config.toml
n_layer = 12
d_model = 896
n_head = 14
n_kv_head = 14
head_dim = 64
d_mlp = 5376
vocab_size = 33972
activation = "tanh_gelu"
norm = "layernorm"
norm_place = "pre"
norm_eps = 1e-05
positions = "learned"
qk_norm = true
attn_scale = 0.125
bias = "none"
tie_embeddings = true
parallel_block = false
init = "normal"
init_std_qkv = 0.0275
init_std_o = 0.00561
init_std_up = 0.0275
init_std_down = 0.00561
optimizer = "ademamix"
lr = 0.000152
lr_mult_o = 0.627
beta1 = 0.9
lr_head = 0.00724
grad_clip = 0.5
warmup_steps = 286
schedule = "cos"
final_lr_fraction = 0.0
batch_tokens = 131072
seq_len = 512
doc_mask = true
train_tokens = 812400000
steps = 6199
dataset = "wikipedia_en"
MLP neurons of a small language model. Each row is named by its layer, matrix (down: output weights) and neuron, and shows model dimensions 677-868. Each number is 128 + 32 x the weight over its row's rms, rounded and kept within 0 to 255. Numbers have three digits each.
A block is one neuron, or neurons of one layer that tend to fire together. Before each block is what it responds to, as a language model described it from the Wikipedia text at the highest values.

Separators before numbers. Punctuation or short words just before another number, mostly thousands commas (19,440; 4,000), also table pipes, range dashes and "to" before years.
L6.down2494:079120137150109169073191144166093141072120127168123145103199193109179147087106156148137051141070109113169129114118080090108156120140129187123141141130124135149168156105142049162154096101135024167146199143124094134141122133093123035097100105137144077139112117134061131118117123144097136196077115118124113130094113113099089116096148114153171119117118130134143116137144118174111107100104142103141139134124160145124137155110074056160132125100059148126139068101111149180133118128079069092089128094120150173104115078141136117154148125159137137058094181084074114117121053079120121175

Empty table cells. A blank space between two pipe characters in Wikipedia tables, often in election "Majority" or "Total votes" rows, sports rosters and heritage lists.
L5.down916:061148150119125133095080134136012164074095128111111185136168100100172188177104136092130127187096095127164088094166127103134131117132175135137101119160038118055167077182136109094123124093128057133147116120108135171168133140119161080122126100192104147083111095115136134080119129125127147131180132089178173094117145139120088148135123129104152081122120144118140161135105173206090147074136116131095137180120149156076081120091132088136094119142103095143144093069102180160163122134083160248168124121164132126085127141081141153144128129131162136083148126103099150111139121134112070103
L5.down1627:072074164137167150134149165165100161155097118140145074166115126114115113080104186163116141086121104137194144099114116109164169137186168052154110075183108096154159098085182083094116119133098165114192166139127138138146086079179085088156197108152064157134132137142148055117149116146170137099098165090138085132158108162223141191139132110168143143123179144164105171086107100037148134119095146128069167144155183188132127125093103132165135115162111140131107166140121089156116162079088076111152160054141106105187124078151117156043092167117088133114153090150122074138199134151134168085
L5.down1795:115122102178087129157139224105069146096155159099109101161120123104190117132119122123118107077089106171070068084110153154108160147102123122182121166115114149084089083159175180188150132120104160137195179109129147146165102123117119122120167095136103148146104147117120133157167082163079191137140156133140173122140132105092156163150121090194116103207161144082166061179129093081217142092087127152138094116081110148119172066101175112196161153134156092129129118107188107155125134105200105138102134132116087129107094145146165168126107129148166130115146121111121108138095073099142156128
L5.down2310:171172086078147172158050109104120146066130113143113164167127089104117147167171105164151075106097157057155113074127177169145152128071132151142136175110159099109135111120114101108132149093141109126164161122093094058145054118128157119133074130107134154136147135101131130118094132150131138145082149120102163123105149126067074139106127133149160126121195137110087159178199100121088114145129104074147143126141130185151223099110179122083100128096118122143099055166129087102150170126162191151123119170059143197142107160153151183069160125113097149130049136090086193052141128112151139127
L5.down2802:167112127133119093150182088074083126118166160128059147163089114172203142155120122090137119100162119103143105171115109082164132106149144146131142155135162123115185051100131136087115108132092108161127091105127136168149085060120137066109119144144126131189073105137159102110111132111130119172130137168107081135064169117147139176130070176185101153170146136181131110141114102104121168162107165160112135150091138104159145171087103152130162113112104115163091149101149151146097150112150154155090136189148119154139201144169129113176111125195099163132178071164125087132120119152143157061
L5.down2816:123117137152134131084097121180072105124166186123109072138137140103117146171139116096126166181112127180138116147151115136124110141088138112132128135142144113098119153056176077125154120106190145162132093116065124156124065115130128107142110134110134132098182136134172088129089099162087117190106155137130141090072136052132165096123142121184096133144126082126130094108179129151101108062144143109120149105100169106152087109135160140118158089146108119145116174091104056140139069127128073106106161114064154089164179146099145160151075170119133139118216048081142159073151141143157138079
L5.down3176:110115149144129168103171151102129105087131049133093101081106129107131099186113170104119158149174123161100145145144166087170090103152131164102147097099100130143117173138151065122154101130112109104114118129121102188144150214106126141140194081139129118124192112125105175168214091132115161077139121114149140101185156156078130162120099109062141130090162187142138087110168157169112115161107122100201048114122136119107157129139130162075145157092127105144092122093060075128106119099148105156120173093174143119088070134119135166175125075115121128110153159129204100142153234108078153169
L5.down3340:140153129192086116151147160121103159199159142143185138070102084159157142134107106184113092131142131111139105119135127109099132101186132091133136142108134163133131146077131107119114119127134152157100056195090140164110118158109096141106208137118103118112061108173151101103152148189106147087149112113128144145092115076220144049056072090103171076088102137079096130104190159121066095155156182075073130127158104128089150131085142147177180123120113153104136089105164121086158159134159121043108142119101111136117131161101134119122144129166126149101096120114172154053101169097184151067

Thousands-separator commas. Commas inside large numbers after the leading digits, mostly in tables of votes, population or areas, such as 15,573, 7,859 and 1,500.
L4.down174:103096077110129115148178094175179110164163132158098097139126149144121066151069140124147114137105077149162128106109070157120126148055095112136077156141132156120092126121106183126160105118092098154175120095095206098170139151162101125086143093117191157128159100151104137154116070099148093124084150153096124134129176135101138131101132108119150107074140087047195133247108151141152129190161144070099109164093168090127132114192101125060136064073145108116145135127074126124127104155156116088088092129170078105108124075136100109166109194135108094119125144078122111103116162103137118109
L4.down292:152147158154106141106136134122168112105103151111139105143086080135096163172123091112098097104091179083157170133066089145120147086166166135107163090148109075121155158080119152158119153144112162098132164170151167142128137138095122161157122195162196079132158125021121182119144122115104129116143129094110142148154130149127152096191164150124112119084175138133108120153109209081083134137184138121089112130094160146142154153117106122112168124136110085108110150147176086131118102182145224061119146179160105049132107124186123115150144148160102106123141156154162132087186127073145152130
L4.down462:128182084101132116162178088125149172008134058158070134116141106163116229137087165108173088104096148132141071137088104076136098113061118116118142178127149083094132098142098129137139124131108156162202162173135142116149141159180149140091063133085092108099121154060132072122182079123113129161159152169153124121114134178133135120171134100205126095135147129125180153173083125134118138134107180050116157109132125100153172124128134177150111097102099129135119146141127167093108123091136099162132181156165138097103099146086083072126144134140104139138119095111113162127085072114128082056
L4.down1869:151162104096160103134154103119110083104168117111101146138129134131133140138128148121168067164071117120135130122138104170076097196176101189085125065107151073133111128101098188112121137139048111091125174147144136122157129072105108142128163158078184195111091106093107133072101151133138108192104167124135090123113110114142143163153156160137152090129123137105152183085128118095040141080139208078149122135073105088117143157104124117118125159113137138106108119132124106086153190139202153053163174156182133111125131098147150116132152159191116149116110125109115121100104151083129107141
L4.down2206:148108126115126145119191161157122144095088172156142115125067104118111163106183090104131045140132130112108179071122096147175192122135117126127170104100075102227143096184177198132092141125170205089135194098133151138127132154188153151117099151123127125118109127105182150097103088112155109118140103129059154157126166137151178152104136098133147159147102148104093164148116190133109114142127146116071172072105086116111097104096113108195080142134111154194149105099111142118115109139154142139149112065143093122153127125128026109069141115145123166079085094101155150105144132114126167099
L4.down2863:140166115154112135164191069192109106091145135135131044146132141110094151193180123131140107059097129098109178070123081174084142113148083139119192103125121113184142212124128099105082090131137126169134126120139113137137132111066163139117091102099083122115093084117193129115127163157164075143139145102077149137140112179171093132122191162110140119174111192105136110129152121047146128148109159156092132137157101180109164104119147162133146093107142145112079130107135082117128165120172149154154075091130110115160157090120095101128118096101184127124160101155132178081121130132131118154
L4.down4220:126093083154135123172151107138088107090081156150106118078117140105129172150168166107178133099099113075107133150161144162129096121112103185076140088149123127135151150090161087136155095128159082162161138134090143110070182191125118144125183037084124187105177137099174181185132137105213118110185127155157146118126151196164159105116075171113148101108104114111113121163135099142160154124127111112123076147122093144116122087118142133123149138066189151135178175151151070144113120151134108075130166169140167088110113190115071107155137116184141116156123116096119095084137100125107164101
L4.down5295:192136132127147159179138066173180155088144178090107177115146099096157167173135104128132097119115122174170072155183113152182105102108076147097098139172128122164132134095074103103137126104130183136140079078108153141071089121121079132120116144137106163112115087112129110081075113126141149207138118137161144146099136130104175148132225147142140112081160158061079144128150138100044121133189167142141087188122118057198129153171163040150106131113123212167129119155134131146100145156156101040066137135115136130167132135072087079213072101159175132101149127161095138131158091105133140167

Digit-group separators in numbers. Commas and decimal points placed right after the leading digits of a number, mostly vote counts and populations in tables, as in 224,764, 4,000, 22.5.
L6.down1339:125084137163124134145130111148103097235118082096087185152168097181155149114179196160121132102117177137128158151145123104116151108169120139145097126135159138130120168154145101148123163162111086161114115133074178148102132135106135150116150120142135151128134153106122093148111127148159073107049144119129083097106144180131146163065123115187127120108088120216099132107149110160141108112127056085137094138135151110170114105134133083137132109064090144176132110122147097156111143072108096000070132115098102165129181116139144133183097195209111137170146125120094110153116111084120129112

Separators inside numbers. Punctuation splitting numbers in tables and stat lists, such as the dash in season ranges (1998–99), colons in race times (10:24), commas in thousands (120,000).
L5.down17:130076120149079065158146081139038201107138113145120120098140110162127203065116123160151107155107137146162187099149138105142144069184144152076116167141106195102122111088151108091159121129121136151039098132113160175154187131086111121101148121122097131126115152086130116129125108080171119109113145097179117128098127178098136102152075105098124114143122112156121104144159113147125155125097150134115163132122156107161139143167152096123063143102133096140157138124141115076179123121174114093134104168132127169114102127155184122127104144160098127159105149135098130107114101119154116106
L5.down1787:148133124121144110124126161143115140113145169135180161121174163140161090125082106114121148052104165166128124021166111148110120142168092183130098112160117108169126141121126138139171139081138134122107135148158106055136111078172139092142119066129124135119103118161096039075172092115108174101159125115048164082131103165112167133106135124118081084148125134100132155139177142150088155061096155088156142206157090119133098096150161069124129148138162138090105097121096081121150129150142147141134158161156134141116149216081157150147069110213136146134141114109074151171079152119123108120
L5.down2214:073127175096138081085119118106130105115085169141133091123159113136090081188105153117134160125149134077207148164099128137092120093168120084172124126155093136107140142146127107134124173116064174157141141133101139147130177086132115114130125127128103099148142157089152179118151139094160136102099091141130140178055173124162098179137150130127183123094065100096121145125154108086202211159087071121103149103114194150086093162187155143159125112103147068160099151182100140213146109111136184128132165169153111115116166133135094176095119141085170175210179125138104087162154138103087086134
L5.down3184:126120101112154110131163155139139137187155167073124159100128075153132143076118179145120077136159095094115130112176164152128123124190170146114149104122094096129130166132098046120164186115112094126138129186100145114161198119077162048142127118158102168103121194167132139129115176099082122153056088145140109128145076046138104112150095126133081146096154133183122146150172164114131158112164156173144156085166149151149089164110170125115126106175073126092116137136094152158095131111059171117157115210124096191174103085166107157110169101109129168151087097170074144191104156074113165132
L5.down3195:127118112157176156136141115132144097071078140155146153117125138049093104189139076118090124104132158109123108108115151135090162152112130128083205124141155110174167171138147136155093090122152170151097133179067117188160160100133121096092127148161090151107168087115103117114095110126158152120125105142070130157131167110138121158076162177158092114144109093088171150159128113103104113169097171105134133089106135110168183108114119070098087172111107163090146116147141187070154139109124144079141146083152164117171116133129136097110093176207187108149108141120118108115137153048101154131
L5.down3662:150088150132174136108064064129156173136085116111132179153137164134087121065135082196183125145156131121095048147153123127140119081134137101128152132170160157117097126119102160137113180236111065127129135088122164091164080109163059130130086166116088136087103100137087142133186090102106084109088128165143139117090133109155133120102150118133137137071140165140127118133176076127118132136108048177149161139123162060098117160154165093121115162104129148131135120161061114094051131135084067117099178108098073132127125129134093132162124122141132118102182168143094088114151122124134173138
L5.down4206:185181127121099124090124098087124149112125155197114134083097102069138111130126162112130126120126143089145181129108153099115178151114137110160095130093088127103091110246105114089149084139155092190162096138169103135044126128175126060084153137110145131112134133157112165097120103119132123115138157113156170136110116100154069088118141067156137090106128108096167148111149069132100171118095160112160079129114043115161108117076109157096132170130131069120176105097130186134126165067084099196169098175103123088158099162113111171136156093182099125155108131125111128131067131238179135189
L5.down5177:105186130144124111111157167166162113111148175103120074163094137182127075093114170176142117160179088131112124076117184140109145107154121061155135145197102163133127109130156095157175168139156147149085072166130098143157117151095088147138047096129117102128121121133118188152139149185139122138099083128193097163170109133061129102138125098138141113149166079152135139147110120108129097165148131144126098145139125126127135067123106142086084123124173066129136182108117127096143107168110178096070107111155073079164123102161139126127099107125090152149155151100148166115049112098140160059

Table cell values. Numbers or blank cells inside pipe-delimited Wikipedia tables, right after a | separator, such as scores, vote counts, decimals and years.
L6.down3943:143179147145136171152119135134133142108093145055106123152124117114063223135093127156107133153108073148133137120080116100113160103127099057108206134190108107109134107098149113132129108072115182112090123160155197123119110126125094132132113176139133097137116078118099149126187117170222158155144172168142178151153165177190131126133111111135143134096152091128091091152143086087138180092102169183079173167139114137150065076099155136116113147145161111143098116154119124131087093140119198239132118075117085177186149140109121121147129157141095092095126133184094157095059078139109157130

Digit-group separators in numbers. Commas and decimal points inside numbers, especially vote counts in election tables (158,404; 6.23 m; 552.724), plus some table digits.
L5.down235:132109097085100172112174076128112132116108072145093135155129197188160130126091110112185142114137105120123109111056110120132106161143065159122143163122175122065124108125168130132182116126112145149149151084134149129131120075095105100149071138188104114117093109050094124105063158131146073187158123157078114142142131129177127130173211094136176154136136149127128123095105103131111205109129066156194131097070108137185110097084123169131094109155121118091125148160142122152069122164126152151164137173100111116140148170168082110128112084118145111146130111103127148075100070128115147142
L5.down410:088121073163137155137100187173075150036119085145112134165134100140160121142098123145155132077129113119174111125109085101141078136115144169128156116098155151149167132125106081132131139036120054079153133103134103117126156165114107144165147053120110189139125081153111138130149143146176097075101131170101123157176159179102145175132158101102130111106163157127150123155178108094138168170100103126162161136107171114207113155128126082108111143149168133121156128155136138045045061140134114184115203231169106129087151149156126148125089123135164103140085103157116122115091161109134107094
L5.down1399:099190167125190142192158147106121137097111105087095098152160150162133142169129099160165101131072149154151156137115136137149097152092086169084215126127171150145144157119122092102121184124129140087188124189112148166117129154150176138108158204119102135184063105089095086131119132145131101097187119093094089118062165166165072105086132147124114069122131154132094149136131144156067167151156118118105149102155147151119124152145144148085166147129091148097133124102061161091126148129087142144121158154162138167138111155096123176122105144138126133124132058197139139151125174145134117108
L5.down3209:119188171127117168153108131144081093064128134086135128147133159124100142147070113135151134110117132158145133135225206103097121107178064182113123099122116135169122106134110137218153170126109142128139144158163170174130133182107094167137138157188113146141123207070125136136115114144096074176102096109078130126093101123077069138163087129165128095124126119132148127101121095115177097127108090098129079124176153154086124112113113106124120113067134175139148072058152070123145134137131142053083142137147133094069122141093142074149201152128191128099118124137094144157141175064161151097
L5.down3326:144170164105151076110160076105105133144122134093114170168152166144127130143151208153094143076158067109157112144201171077139179190177145099127153087063100184155158133127100180139104197160173107157128140117049129112118139140201125121154130172081137076112124130120182139095140148130093159115130110119107126105167132121165139100130158126089135111145105131078097137111131108118077141147091112102142108111125101149167087142125146092070092079099110199126141130149153126096145126110136107044084025203114178189108131145121156120100152192109127178116193117105109089118115107097175093108
L5.down4273:153132098144072132072180150095131191116065100114120094094105146121118110141153136142130128140146110057164149146136147154144157113174103151091147096179129134164088179138143209197148157155139104092164069132070129173149132073146150121120087099177134083112087176105165122110154153148132168140108111153114107131084092153109206143151174098119090079154145089096094128123157104178094133127157092145131086116142156152084110156132103146063134131124094103108134094187122195122084105098085130097127156110151142148147088194168070125070120102126167093136163144103162093130179104125058098129
L5.down4468:166126107190130134177159097099096114057140188139153124142176087156082208093131095126149082057137167148122136212165120173165115128148115175086102112126128168088121162182100180121139170181169131113107138139148090185152140138126176188128179145132091070189121099132076081137096087142150101148099146161137120160106116138118124118133100104100092144153109103103090132159103163152117160079181151132110096082125172173063139114123138123100152131127077146128149093073164107131130146151162136113054131174079132197157110174089081180127080146177139164131093130127161153167106149128123160169
L5.down4484:117157182154115152097147160148147090227158106144109111138223164143082104123138113162184103065100121132118166096133101143119173115213101124141134134105110146106158169082093076116140141078133066149104086087099098117105121092120150137157131122085113083117127082139116115160150167115135105123095153155132142130161089158134121119107178173133100115172167104145098132052130114112152078075124121144150182104103048101139104118135099111177143137159087150104106086172137139117132170132148136000118096065177185160086131180135112129095116094122137101106084175121121088090138098138179129106

Table cell values. Number, dash or short value tokens ending a cell in pipe-delimited Wikipedia tables, right before the next |, e.g. 0, +3, —.
L4.down515:179161092113101132093112128108102190171131146117139119128103108101142129130115101136173094161091118138135121151094136141133130133155075100116104138166119059116071106129141182099113109168107106158082083118174126108169131115092081157130133145103081151137130126116140113096172088145149121122123109150106146189108125077091091055171114124090074087082150157092117081112098096103050119096143087130093136106150129134122160092123048143120121152156147136104173067108114115176137092168181168138178055116112103151108156119165206232136153177144143130135129175146146164064092148128125154101
L4.down1135:127148115113114090163128153101117146149134125133105111137127124161097141127086035132097116157157079157100148118106104127138151156106147124144158149092154106169145180125103142075093113125122086141107050138111103075194121109084086137130080130129107098230146099145088106166130148175074124147158143083135106100084160119154180219135174093103079115134141103186174180149113134114137106163121121112113133113114112119149076104099108099105166121159145112116163073139091113117088129106103144107087130184111139069156164146157113137179133100091106055131106115143094140122070107145161159151
L4.down1760:116140081129123159131119104069103138197119085073116112065133113076145137145128113111181081130108153125185081178138138123126123131138088150108123136117156113086079165131141152165178111125131140036088118143143117071092182125178161152161152136132168112168100136069136190190108128081148123084120151067132196109078125138139130162085148094198135156165061119150155105145140144115126194141147151122052200088116096121108116155096147189114080156143089136091162114137176092149122141096183163152166157095130138132095152096117136083161106153118141124154099104112097134066104125126128184120
L4.down2556:142084091159082137113115177105206119101088156172122130140085075090190129092150138111135159128113137062104140137155075182160137116135129109141169161108115084116183098148085123120133090107113149122119171127143138108191086139157086166122117183101113132113110197150097117079082134133091117144060158177172168041163133066175107135163104077105159163103108119119162091095144118131102140129106098093102080106088176169178127120095093117144087168160120142155124175180144117112117110139087154200099152134061164163076113123111130152143188054119092113056172050117145140206121134104176107108
L4.down3500:157126157134096139170139161080185147151128134193157143116152095151112099155134098046111144159139127125136161102090195108170132142192111070053174146149098123154176145165087120159174103124175150148103105157131174147100087103091125137142069157078123117145101165101150112088115081142133103149147123116153129112141169095185112117113184133109097134122135134177078141118093140118106164165052119142105171090156117101140100085092132177117041115115154146174131136132120126170130100106074159143174151134141097160117106087143109157169086129131065113131083116153047168114105146107156106124
L4.down4304:129150144130079122122157156134118154147152154161164129125171136118112095152145112138180133146174146137158100149108147064107100184091147116133134094179105146115188124127110198147129119147130117169138086107111133134152179192150091183075184172166142094148120091121128198144184101118197136154170157129135167162103098128151169106128080099191182142114134199088121109127081170107085135161121139144075100054129105112107095166091092137114142139098162157170175085085118109134163103117131158180181108119131101116150131109154126137136133168134094081129105148137106096082146204128141125100
L4.down5240:086179152094084144168166189131114151051080129090104098129138117123134171189163137160125146143139098136095159134064097110141111093139165087127114194155140088116106116084170150167137139143120081108069187163134090164097133123079080098089159137135146136124128140135123116132134138153068150152159086180113172110118197090162127159093099186206180104090107121078127183054109139108091126104156085156102082076109125188106112153080103125097097112153204131075144174147118129161142164147116128174121167092098187131087100164118163143116092115129112090122155114208122157086082203137164169133
L4.down5352:082109165107149164118113135199121196084068161062027141167172132139173197104059102132079138152121151082153117109122149136131139152126109104139148110126130130126140091155172124116161147147137165126054168139157087060143139088102122112138138144102144137175111171091135097113134128109158130103145109173154128133087131123116104141150105132089122149129162099151093127114110139087097212110134007111104122126169177097176157101156143066158132141177160074094151169104112086092140116115144142176153164105130133076132117107150126111116107172121180073087154146110128155117069092122123164153

Sports table row starts. En dashes in season year ranges (1993–94, 2007–2010) and the leading pipe of new rows in Wikipedia stats and roster tables; weaker on commas in year lists and month names.
L4.down1277:091142074163149192143165105139142104060132087103111150143153121131131155113135152104135092093118087121110154167099120137118104075099119136081096160088062141105129098150125087094111140121182152154073198143151126160169121112120160102137125162059116122128154117111132162091162179161128122142125187057123147137140106125141113144085096152064160108117127135067106145086144102162128081131106144134110194045148175168090141000095117126158121134148069137149090108062123158137084113132123148177137188048132130144155145108135109117126120101111090188065089120131158155089159164055094114162
L4.down1318:141106140117078116148169130127164137134183149137149119079092094148124118068056130099135084117093135092192164182135107182140121128120138075115126096164150062146137154149147170122084149075116178156113152089138097158124097123127162077148060149191098184124102118145101149094132112150111166151141127094104108180088080134092095091130114091106120120154108114125183100132086063096147104183145120143113161115098114166094104059139160113137117148140159130109147102083126062110145152152066123155141124119169104105115112144155102132137141195182163132085156154099177134123125120147170104135
L4.down1383:133106105033120101106125152147144153119135130115118163161082117192096166124123102093164086135172163104119089095091135123139110211128125080065134158124147114142112074096053154104143121141168163086133167142125125083101081121161115138137149134106140160125156118143160086145117106059128036114109143175132119144131100146150099103142159143161099113128072101139078070096162127117128160067112150147156191093181141190128174120151194145167086124168161137171157108123132137143128149139093192120120084134119138182151141137136174101138113074140153073077102136171126145111162118120160125129
L4.down2124:088173117122147171141152149090059160131118130080154152115117132110134112129114064180129145099097160177144128125160148101194100113150130135122153165169104103178124164123149073117131182161098146107175095077132118142129111120164178154159133129113136089116164118102112137138137087142159112158116132146160154088149135152152173079154104149118172156139140116092128158129115138078141083135099140118163171065088111154189140169107077078087142116100107204152168121142113163095115091139157209116122094162154090164106204111148203144072086166098101129101144101158123103142125129114138134016
L4.down2536:152114129131117126171105140119131083132144163131089121168146145113199169132167123083097127192103134158102090138140100138074133204142082170111116134095127125151086106190131102161136093154153140108115123094105077189160127174146115151087103156167083137150099094134114118122143119188180157102136117161128116134128146066142156131120195127094139121142127188098193134159089178151171128087159148142133151146140133175137153137086157130150163134086125136153148125114165212109072084092064134150060151093182240067148169079146124093159154144126130103101163219087123140142136153080051099072
L4.down3033:150156142107113135120154108187112145154086130138115117106144209118062148153109164160137110071173154124109184132159090113169144079139155128123111150096154133168127114135108090113148132119215092152151103125147161106080215140099127141140156161163154147151199119089140087144144161067110123106094178085160128130119116114142188124117082057102111133145117071148172121127098144156088094088124219098081126140165103140145117146115100141119097143114189135152142114144136157139139051074076123152140148074083120099142157209099107119152134104125120128115151112117133132158108090123126213138
L4.down3110:123158123110136140114125083110109154110150154113106141157148145107140119094083147086105157073112088106123173150089142148160174112138144132073154126131170169174147199066057129189111127128117127154193129118122149125127101157120143086146125152156150101085083090119124192133152060088154090158156178138116154156146120143151152098082124120152102098143141088097085198122096178134138117097134148096149111111148144095140111186161093122115112115132130142152178129158134117122133124131125107189144166108137140122204088163157143107179164154157162114107134182108098140089143136102121080076
L4.down3576:131088140097111102133127135074135127093119150058134153168205137164137137124146127176099127141069159064141110105182104173131143115102115159136085125075123146100169084126127117108178179151148048090114127120194142154203142126144121187139147124098154214143065083116159070132130077107169075154129124138083125122120171159146160106171109133118140089085142138130103136140135134082185113145139119099116115150139089122104068107125135131100106125123125183213184164148141112148160186172123160138165169090139130143121144131148150083153147167069076115117123103108187175202144109133076141108

Empty table cells. Blank cells, or a single value like 0 or a dash, between pipes in Wikipedia tables, often the last column before a row break (filmography notes, election results).
L6.down795:159123135169105055103126133086136144069147118114156097109110126151174177124115154197137117134094107132142157117120084156153146075142073138128121062155121150136147098147148117133136104141175089160152143152123094126186062119178170091122168174037096104233197177083153172092144218134150118095173119090111177106104117125219143116086116120129145127106090098140146075127129118155158122098157083143166181097126132129107138137128059209150120098134093110088094096120099112194127079164084115193105141099095184123110174058130120141130169117135121126143134072155135162074131125116109120175

Empty table cells. A lone space token filling an empty cell between pipe separators in Wikipedia tables, mostly the blank first column of election-result rows.
L4.down258:112148139126110152113104152109179074132142163088079123136192136119148138119149125136124114168106155079104149120049109115139106124114103138143150113121074148129109155130111156135113087105107130104124093069091078111088090089119144115125174108119166129155115194156032096162152165142119123079151152125070102083117127118159148096135146178120129112095067098115120135125101085148078048169096152151171129122167132128115106096083158143130152218150144061123125111148129130091094141174109117135127074083166120134103150046114102169124097157112154038090140076127147176134109152150173152156
L4.down396:106149098122123107139179089137122111067130045141138071097085119141132150136103180181133128181073087165148088150127158116089196143137175120104146123139145155127189179119096132165136219140163126191091164115164057114100116105119049153084081161095149155151091100170121129127135065146147133134134155146122095140113160110140138191100163137149079174153134142103099148086106122047106097080081115113125124136129117111091137150111164116142147155137138099130103124141150114124103101157106121148128070091079181072112124184117106123079105181076121077162162129116085161072160135075117118085
L4.down1609:090098113119056113125198086081074099108121186160136163169129162152086131144112070099125157121124084119148165173113081105120143110133112135128101101156160111130150145147134147157179137073148134158115102162095169109178040157149091134112096154111148100108132158035193155117119103123131190080127081083134119180204155139165073132155119106110133114184131168126106109128180141175091125103060140147117126121114129138167148180136134158116063131138125133140126078089169100131113108134099120126085137054103122155100156162136089182168093142101120115133071135193128140133126204167136158073
L4.down1787:133104149147075140129189174161128107108131086151131062052151149113106133161156108127156145095175131125119120147120153135153095145101125151126122195097135084139143108090174130161140162097154127222190074144106154158111103164149125159112073114148121099135101130169155043197191139159143173180129152160152174121136089096145176160136112161128098139120098133139176152116116125123143147152135110165094122135145095173164069135086143135118131131117157152111105074145127157074130066124080135193164190135163134038205124144119109107186103141130117106115078135134164120127101156146142093124
L4.down2151:123115121161176162116112141071102112089118144167114097110102152126092136121167155011119169078173089138131121130158104119194096135149156130073099071110122063094150106103094112170071128136116120097180084154128137119213068138146160146123165097105171105116179160142083188138150142132133141123121138095159103126101156099067153142119116152134130102127123113097152110138092168091084105124139193133127107156150164103209093127130134179080144124087131164131107128151139120133118119124165077167106121137127105175107102115134207196045105144068141121128139122134126143097170123150123118117
L4.down3672:152127097104158133119096169149110133118142121144097099063108075140089150139105117127165095162138076099204132140064116145150106057138145136141165097097108094060097098105163121120086082058149123140127128181092136121113135112075161120111151113064178152154182084147094118143169147133152150108149146137145113148108146112107144088092148118163153101111128147126123119142139129158118120137140236148123091098096109063075174098141195135104145146143134086116083118087160096137155157154138161135155102106169089078120082118141154120097085164155094168086166109194165128090105083159141167076
L4.down4086:105130103142126144157135117149130133077122105092115104120108136174095138132155085125178137134199150107149126165088117147141127167145140134060164125090079144103108125097119191111086139175141174086101112156118136135140160120162127119114121152116171166150143141171115143113136162146110154135166169101113112084130187099146134165136154124120183151064156131140178141108186105112124093104116170087147083118163117160147071118124129149119122116120142109074153142163148163139078169115122184172086172128101095164072109132104137136095114172141195067148127105149152107139120124115103111085
L4.down5263:126157166116108137088101144137141123102140120139129146124141087148105108083128133134160176098122098105144167085177115101113125109169099098197114078085141146112094134101173171121164087137144071121098119140092129104089062092201101116126126084167115124100128116146142109107089130169161118067180124154119109195046157118125144106102140102185141154161129121137187173092067148173123064119106153129134085115158178194148169084105008106130109161110068159112119143112120128126159094077145065138080085157172147118150195167110133111099133197136102098101141179102124089069153212076144091121

Numbers in table cells. Number tokens inside wiki table cells, usually right after a pipe and before the next pipe, such as scores, vote counts, and squad numbers (86, 35, 14).
L5.down1416:142139150107093134140153143123113108142144161142117112123184109154140142118097121148143150121145111131151118110108086139142082114208162154086129123190098150167113101109153121182111072123132106124113155154120116104138148057144086186153149099106103126096128199098137129118111076092183120117081135192172099148153134173139058081098129125122082134102113133116119136146116125152160077163165129181089143131155095127157162111091128104120093132145168150138150084107109177104184099108157099118154131100162119133121096107139088139124113145147136093131123101133156193100142136132114153165
L5.down2047:141148136152139102111104065128154143120077146181166134100174137126095113070124166139080125150161151201163179089167074093107108105112158079121173148119125132137124132106085112124103145150123060119082181110145106133131116124123102132055080212081068132133136143180134103136143134127196163149084101061133157202079123124148114129142136171113095093121100097088146109158089113196115138128125128103112108114103088143139145104134195165118137133170134105142123159122122209116141140090135181164118137133203150097095114095090143123150164139193166077129132116085086188117131144144163194107
L5.down2877:113154130122156111167188239090140095018104119190114093158134132138147084107162112180144123164093141165109176155107116148134163129115152109159155120135174130183153086076153119109127119182119092116155113099096126091159132079150105104139115147154099114099154129136188135174122068176191153098179110167124084129120126118166054112121105126122131137147099183134183106055155124164145195170153039111111134164138146088088112129077062121105142162100151049176169085143139179120134145123140094154142207177084104089133107079036133124101096186162141127132100139172189102194103195138147158109
L5.down3017:154163105096136185143152120086103093112200217071193122110139173115132158125149073155178130065133110137101148129111184084114128161146098158168069111095092109136156133175103152194111087112084134118084105122117134080134108152150113063124152139091083230126157130158111125120143067127085111138120190154104143117149155141138197094151127089135101103100147119078161108090072100117138130093167194169146087091136118151119160139137101190123153166146094120143164093069143116142175109110136138143114145107133133109158121114122063136129134107135156131112122173150113097102119156093121131166
L5.down3671:145135106060091145110106120143135085154112190121194137135154170133152077087134143120085113124090093120091091115176182090132122182126168136092145075167118126128179181130129136135115103146110111102128124170160139136114051189134146161169093151196154051158139191098071158137140219191114136152124105155052138109103098100191147148105151118087116151160143135107144081061107120117098192091080143109147126141085145122100114123095162134069146136141090131141111134149146142061123121111135106143120135115124090142122103192153138111144135196115163134117137156088091161137128147126107137153
L5.down4258:113076076121171136198132178151149110083130096158070067124121148098132095188135212158103162159148122138125133140133116140212099151113159048098156145115147136076110129115124080132151130107151063161125181106157132114098153108143103132205173074146119096096137153135133178090106093132095166118089105122142145145139105142107119180180117122139150082128193197163109096147081118120165142146066116078133116150139172092130116118166126095127109105144106111162145148137076112043155112137125094145168150108158081128118109126124214098183182149038130145072098143109139169107150155042165051164
L5.down4315:081152088169133085134206122092106125123045165099176135084139195154131134120099137107107140062114097065108126171097150041151124119137127040099091121138126132074163079081138128142096111162104092160071157105061120157181126150176061177151107117125107090162152138069134155091110093166162089176145136159156131129103157105176175181099097122092141134068163165109139165106090155103152139152163172101237108083131148107158113154085128153152062103079202166157130111141101131107124126163151150208094091085127129143115112184100069112151170148173124089096107173209122147115121103102101159112
L5.down4954:143207174103103110144056137101139148141126024099109058180113137087126152172134090131128051162140112098138092152070144138124128099174050112098112134137168122175152154143144160086174100111106105148123097165084187128111203170130123114091194103173092056111122114122126158134111103130140116125125101146084160147143154106121068142066097161108166121144144128101125093106123176105132131089144127104124085124131109149088096117120140126112212153169164137114094148109097137157134070049155091160082123139116095066112118061140124075082128134123137079103128084143127138089144124113127162112